config.yaml
n_head: 4
norm: "layernorm"
norm_eps: 1e-05
positions: "rope"
qk_norm: true
init: "normal"
init_std_o: 0.0397
init_std_up: 0.0458
init_std_down: 0.0458
lr: 0.0113
lr_head: 0.00508
doc_mask: false
train_tokens: 900600000
dataset: "wikipedia_en"
MLP neurons of a small language model. Each row is named by its layer, matrix (gate and up: input weights) and neuron, and shows model dimensions 16-111. Each number is 500 + 50 x the weight over its row's rms, rounded and kept within 0 to 999. Numbers have three digits each. A neuron's up and down rows have the sign that makes its largest values positive.
A block is one neuron, or neurons of one layer that tend to fire together. After each block is what it responds to, as a language model described it from the Wikipedia text at the highest values.

L5.gate56:595519526553503479498475507505548492406531509559629520549548512484537474518608484487546515546513573528535524547408392451517538487478522507492495412437454538525447515619488437653421598496445569555594569526528408513523542489512413584529398420518473450489420608486514462455529478543501505438
L5.up56:462472510427425563411425523485498432534552572544469572535536441433605504454482494590427489484514440432430507544544515520522417480496443414511452571414518449420504473481527632426516418624532416531509467555471430494526429504481532489539405554557537529478572485522551521593606508471558526567
L5.gate73:511566483424429501531544461471583582513428581477504583454538444424441492536505570474543501495523538556499541513480506439512541563507411476502418526479463518464354530545471577454503453459481414483454458579536418473530507520430525507516511463550468540490509516480531497499448450536453486622
L5.up73:445525515446436495613505502564395511514408520426500598557527521438396469473491600483448503438519468536537387436435452572514536544456540428421396494500493462477495472458499543467553523528431516565507547433489475480481533498419520516474392538497449475500476559464541511452541475552482496495
L5.gate180:502493502469586505487525522553530549543535569346527466329552437473574511530509414467546463507452442477555509500489541503522505523552432505405484481458494491591594390419531552479485448557464463416504445527480492515493411496521574529473527504528542478571523551587482499530485577520467473490
L5.up180:508496480517500516482577595477519545526490614504444448443544485625527468417460491555522500406538537483547498513498549439506356547516497400502433494547501611450483383491509432542520536568508545508413445531436480518486471485536545527497549488533540422497494535381580440506547586526637499469
L5.gate261:511512540426525481443459417521518522571435530506528498522445466521409469515579530505496407514403540520444494507595485551464600587524571584554527534643557579502374538431455417540587387466494489531457506519569552596555559495532513547604457522523577473428567447490462467427580517566472511376
L5.up261:571562570468417467386523516451488525566494459430519640508485490554557561460448533547516564544453507459496568479545516517499525487520486465463491435568383557452512501548492594609527448509529479548440442560499497521558475538423460471467466480530535502511499535456414500436506481464521484404
L5.gate557:546501472581613461398498487418462522503563498457489505604525566488430450542408480461467496461587474456535492475518508591646461577526444486498516550493432478495445505544514417479545515456503480541474404539554455463433517538420514620545477428541462402437496506541478417420542507462487527499
L5.up557:524406448525386419438424544491475504489563514532529508582511549549549492545565449584447471560521482512471550455505453489497585497524485501546548545434463545477489505496454368523487555493506558437455512526447520498451414537527530538471606494428526588475451494469484499466437558490516520470
L5.gate906:530448516445525481529523479449453396594588444440518378463489430455474446563487457427443446504458478453543485575439502513511362525617456553451493583362482551556495449527436489464599502461511503462493581522529507455539470496454516545599483429481597397456528409416451483502574530565553458536
L5.up906:452422461424458419497444453576454480499543552488514498525509533457445528525534457483538551498520506513537532526490473577466537562636378468530483507430517541497520418554602501486431543450462497441477491433551501524564536454447548564518486476437548396449471524457420473503534549442458543532
L5.gate920:491557517447492474548465457413535626454454502463511452590529557538454565482502611501486451504472453534472500534506483497569502549545437543520510554472453530458552466501506503523487506435548462542491434568451545454442538495435528626515623505469558484474515527407444569489581470503544463490
L5.up920:417409475523464490482575408550564555548488533493534511486492539502439526507520442437529566483406507435505493456511576423404494492486446602525613526489486524492485445535549545518453475489511609536477508493403488524560512429492505580543495541500394480569602560567420565533471574525505563488
L5.gate1132:490563456494511455510508416576459537521576475502675615553626400487373448409556448534439513516536504584509489629554492487504476418515529558459444464421520555492475444484562492596492545489527514527561490499511500524449584492492455596543553539438383470538487601491502494526475573459533519500
L5.up1132:450543465517525375504487568513403477470502500486539428503465534460556517419502462448519495477497509529497433489489462478438557591405478466449506612505450489521451550568511467506489461545411481535476428535606549440464434460537553550538474536503574476574449521495515508536461496420466594405
Description: Table separator pipes. Pipe characters inside Markdown table header-divider rows such as |---|---|, plus weaker hits on mid-phrase function words like the, this, well.

L5.gate192:470520499516470467499511563563562459511484543464612404511504521361535611550597588475546525456581459509440476503483487470462462496449485550494548488512498538485525589476512502471567544483401564497586482519546497520534498438474576541498517458546452434532488488472540531527431542512505404489
L5.up192:496373429512483526500555485551419508518475490544517548490471412504489523515580497445461494470564483394485508499531496474395489587436495492467556532430532539444517493460526569557557459469489473467433464598499486539540413442571374586510512499447361430489403582485492579562493554518462499507
L5.gate300:523415552428472468549436516467488518416494563574502517495560417587476447593582499605569465516550453505431506549448488449511429496581502585471599442401468541526517495449503582595509539445526558431506463481492459499506509491496444512499499506432483522510480475436480538527528479484458519517
L5.up300:555528564426471469411518567451436527487485469521449479608514561449475442372536506518471414417508502456471530537500560507458463521573641469461640472476411521491451463537541557575463579505452654413510500525495372553463520372445493494506450491536499596457471518535444457531480495499449502522
L5.gate396:500493523515466538545589562486549494586522488537567481527589562484476410500497532566550523450449475482507449502617487532465426540514491575563477516533416427520525521476599462422441604434455484463488525372481555476504455498572512505484570499476517473537569493520472468454570599527485518404
L5.up396:504506452510358496474491573488488498488601487452549518516435479421463474514524433422516411510544554518521441561455550482608448522584420382538634452479417511517380464522519492497550484487484532534434512525468465532462610551449481549464471570533466513423502546483510527493441459577579490523
L5.gate420:556472444471442575589511524499528430424491547501497557444575513527500511546475399563521426469612482544472523492527614478498446508377598558603455564469452515523410481563457514477572569443490464484512527561591534579589489486405509598464467525620497491583505452522534534557454432497463409524
L5.up420:610476559436468507556496525552493472486531536499444475431404458456512510474451406433464409431523470556542458434474517460521467426450508471462480530595394358511404393485473523472489615565497523516534535492408463419551439501538497636499489510483473562548537539483530519465447463491519518401
L5.gate611:413578460476479467543512557545370553568465484574540472530598458370488440469538537497551445565451453415515540433618427554594504531460468527492512571392463497531571567445513432458540458528457524462478474539460463474512540510469480434452509460542599531497514517505541473585465530566480430604
L5.up611:521500529503523509508456411450467522533526588481470498484567476420495502465482629489468505511455455573434420516536483524440515475450538491575517577448523461537500464522527573610501479480544453476527440462492531490530423533518498455415422512473446478479489572508484451445473476577434477522
L5.gate734:445514640537520523547564535461580517501511585532539476449533583515519523468540454512519442577587500550414471566524454409571535546502522567581537499447482463500514527487522481483489487570460446484543495460490457515525552539472522446459494429464490500531447556523426449516433529521499474496
L5.up734:492415515524496606460459537545520541437531497468594395521603472479518522479603482434442468542510464503407464458464518473519490464520535489444422532456503455515499612543535540493465487518469478559434496595516517420406546475467485599532540510467507594522527521477506475468408442564500505481
L5.gate864:484519559453461420479437477494517518467482469599531470536584408542459434610441473504508458491482462413443429480572470455405452542404465444505513500515566551495512576568549446453521471465476504478386514527630539477514555515495466490564493414494414549522493601518461518552488561514371471504
L5.up864:452552503483444372579493556494472448486519500456598548605532442583455494488507598397505520519509564390516532563528425507562489507508500426578527403529477351507474532544452502529499485570524521489553418574478550462419486368365402509465452499489506360545450621438439414520494494521547523607
L5.gate1065:566417536432555549492475566571519471442553465465552518513497538581481534492582534520577360483480431526540478449577490445454517532461460442507494458450408458534453580553547542498592517457501494363512533511559429610420529500454580507445466449510420571454487546587442450500535500477381503515
L5.up1065:401486471526497573575432531527422416484480530455489492537524494514499516440406567574517527481355454468509512451547439448432568482503504433511473471579432526538509560563539499442535433369444533489498501550602477421466430466447419453590513505494440545458483511550558524498467498506488612506
Description: Table header column separators. Pipe characters separating column names in markdown table header rows (e.g. Name | Party |), plus dashes or slashes in infobox field lists.

L6.gate395:491551553587501375459537483554538521560538523538535446467478535570496548551364554569450533532538489485515484440532515475534446578512525435485492536488530395526434441519485521435462579446332510579569486504472507530483503458476471561469530532489466577497548463483547510488443423474475524473
L6.up395:486469555583453517469540494433496526525542468479545525518487441471485474487566413427453513504406613500414523495517572492526466480494418427513544530554504424539487539412492478477530485570432428563503534519483542553527509476459552398578594552524542502517533407448507525430472515495521388513
Description: Wikitext heading closers. The first closing = right after a section title in wiki markup headings, such as == Career =, == History =, === Side 1 =; occasionally ( or | in tables and captions.

L3.gate70:536513466457501516499490498552461443502546462608506567534532489576632533511510521568536446493477503542445504424551515473454446526575468484574437521467447529462499394590603522492508642581541492470496578506419465427464512462454521561491519578504460473539524476446443496519460520505610501511
L3.up70:535514511545458544584479570551589443551509479492534619567500534581495528482527492444549462463595458433529570509497361509444458530503450537558490462440517509430562463508514548480484575368553504436475571556514472536512490552513566570461535531533508482578449544522413484463496489447502555475
L3.gate279:464415581517509524520533491480526481476568526530618443526534468495488533468523499506582442512464460491475576363505441526555419573577569395454511464497487528447542537410480457467505432544544493398427493508423441470498470518524542586571547473509431556494571452552440554395427506458565552548
L3.up279:450513511530529419523516423526460572426510495542527516465537471488608576512434483471512518548485527427530507440533441455469530477466473393481520368443542487504597472511477463450538495523457549421450500501480422507541448516555484495572502447559393562524524503529487576391431557423445437484
L3.gate653:558538456536544475463519595470579546486393469441610405468555548502559473482438458433534544485523495435544444495503520468519480494527477544504503493407429484534523513477582556494480475423510474434509522427575534456490432456557560535504525401515600445470449596503402491449411493457533564541
L3.up653:506502501501465466461539516463528567486472417571477498544452534465463457517493516489521503492471503520539553508538473580467464467516505562524500444519428462502480489492440609489556450507548480482423492510442510551490506505357478551497532500389455572398545503543478557532492483525556497505
L3.gate695:414434493520466473525517584516512452574572459473491450527498473584539374513567507524489534491505527574504435568445474518553476492493524555454544536385476428436567435513413435529400536522479506446509487461412471498451525475492498563407527563423491601468398590504413507525502477465507526532
L3.up695:422537414581519495500483536546450451485563413505590485451519552507609426606550618494456484507483400550531543536454521513505522537520447557408493559502530575382532395529491409476569462588517522512548527457572457523541500475500455504540587562437395527436482489458487475462443469479527581470
L3.gate891:472503465520479486413498546589453474488489575601544548586537393432451456466556403455519562492456606521542557408414546512495471509520581566512513515423470462494486457426531466395516471494485528534491540530551555498490543509438528435516469522484489435459497519397452553367424530490465481457
L3.up891:538524446420479509532490490572526502462524477446455498468553462559553506486477515418465447400482556488469441510526517479522470550505441504570546525455410490524397499521525600538492471561470509444568515523535491527486488593563482563506528508572451379456501491461580487568510591560533454433
L3.gate1016:532411500461496460571484486523490509498535533418488473520585491508491540422596551500551546456478589566453472575530444461426459524473505549484524572486515507450552477545538536451443482527483531601565531516448570503499534498567568465588417461542477483544551483549571452520600521513379554492
L3.up1016:450516513549397573510473589462475557492492483484453492348552494574478633530487519425515459485454505458480460505617585593417536523429416462506484543571486483493549420473493606567377517458490487527495396570437555510416479538494610541489535463495447560527489510440505448625423518581382446562
L3.gate1092:484528504476519465539503484522531519552427508443571460539560435442499485454483511465473637560502441375474491491438489380468501413541577405605528541524530551564510498515511508515538399463531527445445478436498453443467580473571524560475470498547494465441474481396447516481496542503487477541
L3.up1092:460527545443490428542577641660582579528475464451436499573480497456504546482500487539546513517543382535523585401412517492516476404512500491585542544536482411524583454441444495435498510409366536514440468497513544457491427570558446530491509533518447479453420443499521502417571514523409532495
L3.gate1119:602555575564374386497444555565456504584431452444500490492522547493528517522579471511526492517440460537500496451520468497494500559524519588590548498438534457526468454424486460567508524424448500500469422497491503469438413456465416467487549461470439571486508501468500497502377549546557459501
L3.up1119:427561549460399557473456455573472527546497545502518498474530524528433528581503486418439567511510533406479501418493493598511498455553453357462490534502544528509452455518396540418489598479567492479514496538457509567432467465456501425458577454442496535465482535527446533434488518516445394488
Description: Wiki heading/table delimiters. Closing = marks ending wiki section headings like == Reception == or == See also ==, and | cell separators in table header rows (W | L).

L3.gate183:513555531595528536454543525467498438488527406572502557506519441480464443569444520468496587498522582491426595429498573473478385444420592520449545497467581470464635542502579476497430506488453514551438497614511583476535541373531505544447489543498614414557489548491513518465552464456567533429
L3.up183:465425538464531485509425493493455397532535417512463477555455492473499413523421503486570530478506485510572555497652510502484548480394480425457450542551557534556599534479486449464460404490485556466570456510466491558459480473548521516453465487568449541565554412432411486508474524498415488475
L3.gate344:564401529449582588460491405525527451463534436486436544491512461445447462521496416382463487423530507475547589575595406499442388445464583488436539435523464449523539569463517430502548565565498515411470416476499491466509484460427475510399446501470554392402495467527502511489474503590459549487
L3.up344:596533490570510484494464514575558478494426486471527515579441453510525438531547489579516462584427433457491441530437473548496486537480536496498576389562484477591576463489556511584500419575524556472452465483503443420374523541500409491510426550461443592453491515459591503461481494510560605484
L3.gate347:533526557532439501427597550512504476539524440605501594568532524545406540563376527440463474500458540548495415462569509541474473535467465445478570517490417520523505478613445420439484391662517442540361539594446562447574545452481556507502579539482490489550511559504529426549500513482560491529
L3.up347:566522558473596421458573566515448462531524490582530523494441440550551563549396515560511480502587417530446560456444493490446496533412493500432493572497528532491571487499546564514500431578510478503528500478549458518500484479514436434548461489531406529553473552519513571508463602518497502496
L3.gate624:597477526431516526483546481464526553533541495465543498444530439485512508452513526403467512454420476443515550509488416464510476497530618457465514500487435494552581483589568530403526497557495561500536409551481480466474554471532483605547498500477499481514606462557508457495509473539488565552
L3.up624:510470608515481587443530601452515498511491472545486423451448429522515526522581588433512487461442468464530516387411513436481555545510544475527580507554517547463505514578556532512461426525492552493520514485625500439513433537473508491601433472480566522502413490434492512556567465491466451418
L3.gate739:513473487430505449520595492529500464513523416454465574454507504580529472532476550413469489477539482553464569506386490469490533496529491377561441627561492411440511489481616578391541545435428551523539517476497486566539536528514492501523536563464484452465484505378471451468529555491477464538
L3.up739:491591417572478471575481529495523561639547626452504488490451480501503484503454461511474515387503473520486507495426478479515467537518471363514503564488441531480601500408512605541551565488625448594540517533446397523509524516487490515532529520464534560482487457489555477548398544481502578468
L3.gate782:435585501550538468386471593491522545599493417385490490485530467513493474503455570542540470504589524530492482513470449442627465497558441403490441511520470496463620557588548574466528440495472462524498518515528521522519523519481445456529459516523527575490429521459487496530487590467523476555
L3.up782:542591503484509467534549491431445489546635516513461441388553581437409540484420490570490547462424487481539398499484549507520553459474395468499529510519519486465442566479512466504457500420541536450468548449470488400548487463431451430560509527516511483534519511512495511503521526619421465526
L3.gate860:502506559544476439497532546537494488554548488538539490486521459428495537512479461519508476452414566534452565518537570402474454570499482510592495494509487432421618597501441597472504494441472588459530506503553532483541454546523440537461381474500474443518569564528451454453468440512454529528
L3.up860:541501516467469580524530440524503427537470585502562479581515437467441565444523456466527471468460617460518534573520544478509483531540537601543533494567388616554557492555570562464539559556471484502451475389512519383502478484492432596516455627438471487516586549525416574497488471495525402587
L3.gate868:530404488482457573451587501561518446493450523471535470518448444566514410549429501545532488433445557482483529512551539469525440436401516498560435425530446509519566512598535529557543376528593582536563484552517507496517509469520388465480520470460525497515530499520508546520524486581528593486
L3.up868:557509525456493546589428498474435498529605456569531525578544433498473496500481559579478497508420480447502526470576478491487538382545552507507543526532584541644504479544642434557516472506499513467428486521521503384487441540480445465510514484510548475520518457441568430531555552518542489444
Description: Table separators and role "as". Pipe characters inside markdown table divider rows (|---|---|), and "as" introducing a role or job, e.g. "Edmonds as Georgie", "worked as a plumber"; also "it was".

L3.gate207:458421528537485536445614580502462558424522440479453467395522472446611508494542448493528504473544593544444447549609555519513446444483618551564517512548508492512590423498488503455474466542559458464482481477557512439480419362556462446535460546414574424427551445467622409533507486526585425472
L3.up207:491533495458564559560580496574415478468500537495528493488596424495466568618569548522521467524438542501457458522434451528587606472490418533521471580478505458561511478502570558477461553421490409552550467544454494510502516537500566502507546532471538497479522485539554521483558435434529475534
L3.gate500:391443614456469483586473412583496460468517486457539494444580492500599479454525575465603501562445562500536556476553491589464499532526446434496476567564542525501562497583423504466496472455550561454551504478488573496599496473346536440487533550506630487401558490556463371513513553481453590510
L3.up500:495554471414501556479435589543558527501537490438563407481483503460570461432517476473467503510499497528550558500583564558507526512440440528540529588524447520499506510491535537492519561562439475551456419486509478539521643429564500453486557457595544569517540489496450495553581482459480530537
L3.gate562:453521481468451423498501524419447465481525535488500436496545511416509458536508490415596522427500460565546461507473552443489492530543539411511520556506493465479488553465450460477449477408475414592488589483474559492554454483456477518486555508473405552485417532435494494505550490527458480582
L3.up562:506453509439506472465482562434488453477445454510500528449486525558413502551512554415441524492527536460510506489533471499468512497475532455497519469495491586482494535516537475485550498523530443489465481552477521550592537454591515425529382527498539511439530459584403452532486560475519508562
L3.gate582:473417451529523572526513502542444535460509447579516476510569532537470470467455445528512457473619490511553476563408591484441593599544461554523596592557462499447635478505519536399419562520588465508476553522528445417479510552503442592542587523497507476541499634520513478606454569501591455459
L3.up582:486499470407524379522479565474478488444459549511548551424468435491523451486451497560490535575417477589537540476533442513463493517523352492497536478488490510516436434514540595616570544453496492510425466461446546514483512495464461513490523513451434483489653465442556476425457500423526419612
L3.gate771:475489559421531490495491508473510458537487545510502430538548452552549566479545530477459553523489523416463462507462480420487524504453597537436486411569490466501529464475457538625562467476575461389427533472471559503520502424510567497575505419520501492491503398446561455441399523474445454461
L3.up771:568439453476498560475516424526427514545532501571513556498537498496558477426523538482512367499472467491544492494501397468438468464573498570380412468523539436528485498515511444519482461420496385405455475558474411506502471526499539484547525623459520596405537485406547626474556584524413482480
L3.gate781:462531504565496484550466416430511437411500469490490439480446495510511652576563490474410479560472479514479539444445494491432463511392498464577544500525468495560478481552518480498446653506566538478477465547553479510474515511546529536513460548373543528419468589499488499471519398600469508517
L3.up781:473516485547520605512515518462424425405599485595553489501474476532427452548553556431532430573557532529531563505486474396467505426439464591524513522444421461577532550423428513463536585546523520521548543532512563565504487455464482563485528486433511452475596464547501508488535510407608527499
L3.gate838:416526608491511549563589540440512453439514524492546525566520446558583498554552499540484427503492525513507510509503534488412454564492436531587522483456426482554469511459467474579465490545451579446509531536605483464463482512466437567559460540442504418442551551446503493423408458497563431457
L3.up838:427469443436489576533456449528470482511460445512499466453510539560527471549526525475494496523519489498470539540464499556565511578533560471472489456576464429488496451513484557514490544512431451482570441524449547373484581468471531565485449504490431536482431535527488521541528505517469581452
L3.gate941:399506503537465554488502500398471470472421512512486391476544461490456488479437472518484512502511563509489532415490572514510544493481535514490509535549500476511424516559588450439505551626532519509518361522485432453549508486543537446540387470413437588469481448480491498516509462520454558432
L3.up941:414485479638479506607525520478493445503533533528433402409505546438447446530508529490434518422512443492415490492451494497520521514498467576541635494525420393508543522474436514559563522569497522506504483576487474453365452457470414407459450442461513434449504501526480430491518552563519496509
Description: Table and list delimiters. Pipe separators between column names in markdown table header rows (after Votes, Pld, Ref.), and dashes opening infobox-style lines like "- Mode:".

L6.gate378:480501492501577492572510445480558428449421471476562444565514454496521505513552544529518512439438546490495547466474533605575551427534504527486547616460441522515480449546602525442414452475549564447476490580482407533564524582495476447536537556533516491515490519453433502547473554587487479450
L6.up378:537527517584475519553522494481514516513390589473505489450606468601514448472463552489491547417560480380467461528516456526415448533516541428421537531489466534401540532489517512480528586490546435554555492501436519503548589544509515474475475511473437496546573558470533417506429480433480573532
Description: Table separator row pipes. Pipes and dashes in markdown table separator rows (|---|---|) below headers, plus weak hits on time phrases like "By April" and "in early".

L5.gate207:510548479567488422557524445490486506466471507535456499551528491496524557488513465447556484412495506546518464522569486426467446560486511592454535454531564429504560464561428564502523510463461458607542498560541582530488596591372478509453533428476542573473545543535497475380438566555504522466
L5.up207:469507456521513548508452547580497449519432501527430451561579542505563565558474566525543464497504473420452460458543502376466482475438473502516455602462572351477518442459489491591491424536514475503548518572501471588550444480499544530424497501536590582506553472475488573579395484544563528560
L5.gate448:571500481460388501488483446515434419459459525493511416557532518505509558507401616470507449484501480417436518598495532564434426548467439505476498422493443439462520462562418514495477401518423428409531512528525509524545427502558467422469530466565486527605527489482481522565521505378464514528
L5.up448:453474482504464527500538476524480518586564521371568533519518513498386465441450434437542491423476466451504581468467496545448429587495515538593535468473459504502472362536543636504389518462478460439476506617436451530529523557431530465460478470459518472483575453448528484483402521448607548475
L5.gate470:516530555475453536497500411543472529548533491499434466526590545554524452415587399426543503435538470454533471575501522508571475487493463536526497510548527510499486523469501536460492512493520557517410526513487479441586436501530482451585525469431438487560480534446562460524356460536544547490
L5.up470:485549477483475526573543371494501452570584524480493442579583407543466510371451419547551453440532476489461570525503501448506551547487530575499387540441587480509494518490519565465529505574498545528520551451506499482521505578503460489486626376485538520450469518435531436555397585465498545501
L5.gate540:540494488488427539508573547468423525524517433534489477540504526607548535479439484393524579500514553525547542481501515536434464544498515460441464478429529368594522438514461505475471299485445537543554583559520500496463533440464470513495545467502536474437476527486588478457468591445497520489
L5.up540:462513472543472498462514490466501443480483517511505568468556544512492487571562453504573536478497525511524573440554417467500494590502401508552491541440599601549525458522503533478477538520437403485515390496529581524458534579497519541461570491564447475462474449513555524460444492500496546483
L5.gate567:386393511598580478467438454589435506545514539571506526571594495557488538482578488525522516523461596479459431503510513436454514499558401513486464593471462379524569512471504537485467540446428547517487599563484585446565508491500483478481519515486582500551456551455445528541456485594490574543
L5.up567:502487478444393530368510559446447427600495598451447603469422571435430578462463394513400441482492548416489457573526526417521516538548497450499515485519431561530555511431426556487503570441463480511509539424490527471500432628498430534539475538433544444501531515377503604477424454577580547516
L5.gate607:525508483543518545529557420470391508548521474541541510414431528524439601526498446383407414494614415516506485510508535466500525471432460418476536560466459492497509472436566489546441467490588616519469474502540501499533523451515496486427595496488495552512499534543470511483566598565450479520
L5.up607:538455441455593453458567489522560425420533512469506438508411579548620548512444416584581506510539498484506520499482477619545540485469519524534509436381477581563527508507458588509508450493497501483435498540577467449592489511415538488557574486572483519474573452526470548454515519540509482585
L5.gate728:560450562561480512444534573493476503525526548547469539571556471560455569443482545594492495583518485556477437460441462623512489517498441514506480557538447454537534475487500502522483547542496483556559574495463544523425532368472441579580498432560429417531520469374449483521477522555514498539
L5.up728:535485444404523510465509612523567525504488537510453442480541491443374518433550414547595588468547459502339547587527476435423534489568454428416412577550368520512526566494497518520540517501480478477424498452485495524516468511499539420539589520436551457548496511486591426563532507518526486541
L5.gate1078:377492487488404533381479536563531578454526592536498516531553473505460608450470570483437419440451530476556443445507478491536498534578508486411449523523519402481485441556511488481459543567531464389522525554508497490516415498436476536422539509454559540534469546568485624535482459459524616574
L5.up1078:518547535533445469535532559509503371479530430548490554549524439512467483482456528424457473508492403500482455563519487415485561522454482467527534498378442428550563493550512536530469491470415553406473556502542577461544505491575427518489472530526482545514547470513590534454483409507448579570
Description: Heading closing equals. The first = of the closing marker after a wiki section-heading title, as in == History =, == Early life =, ===Home media=.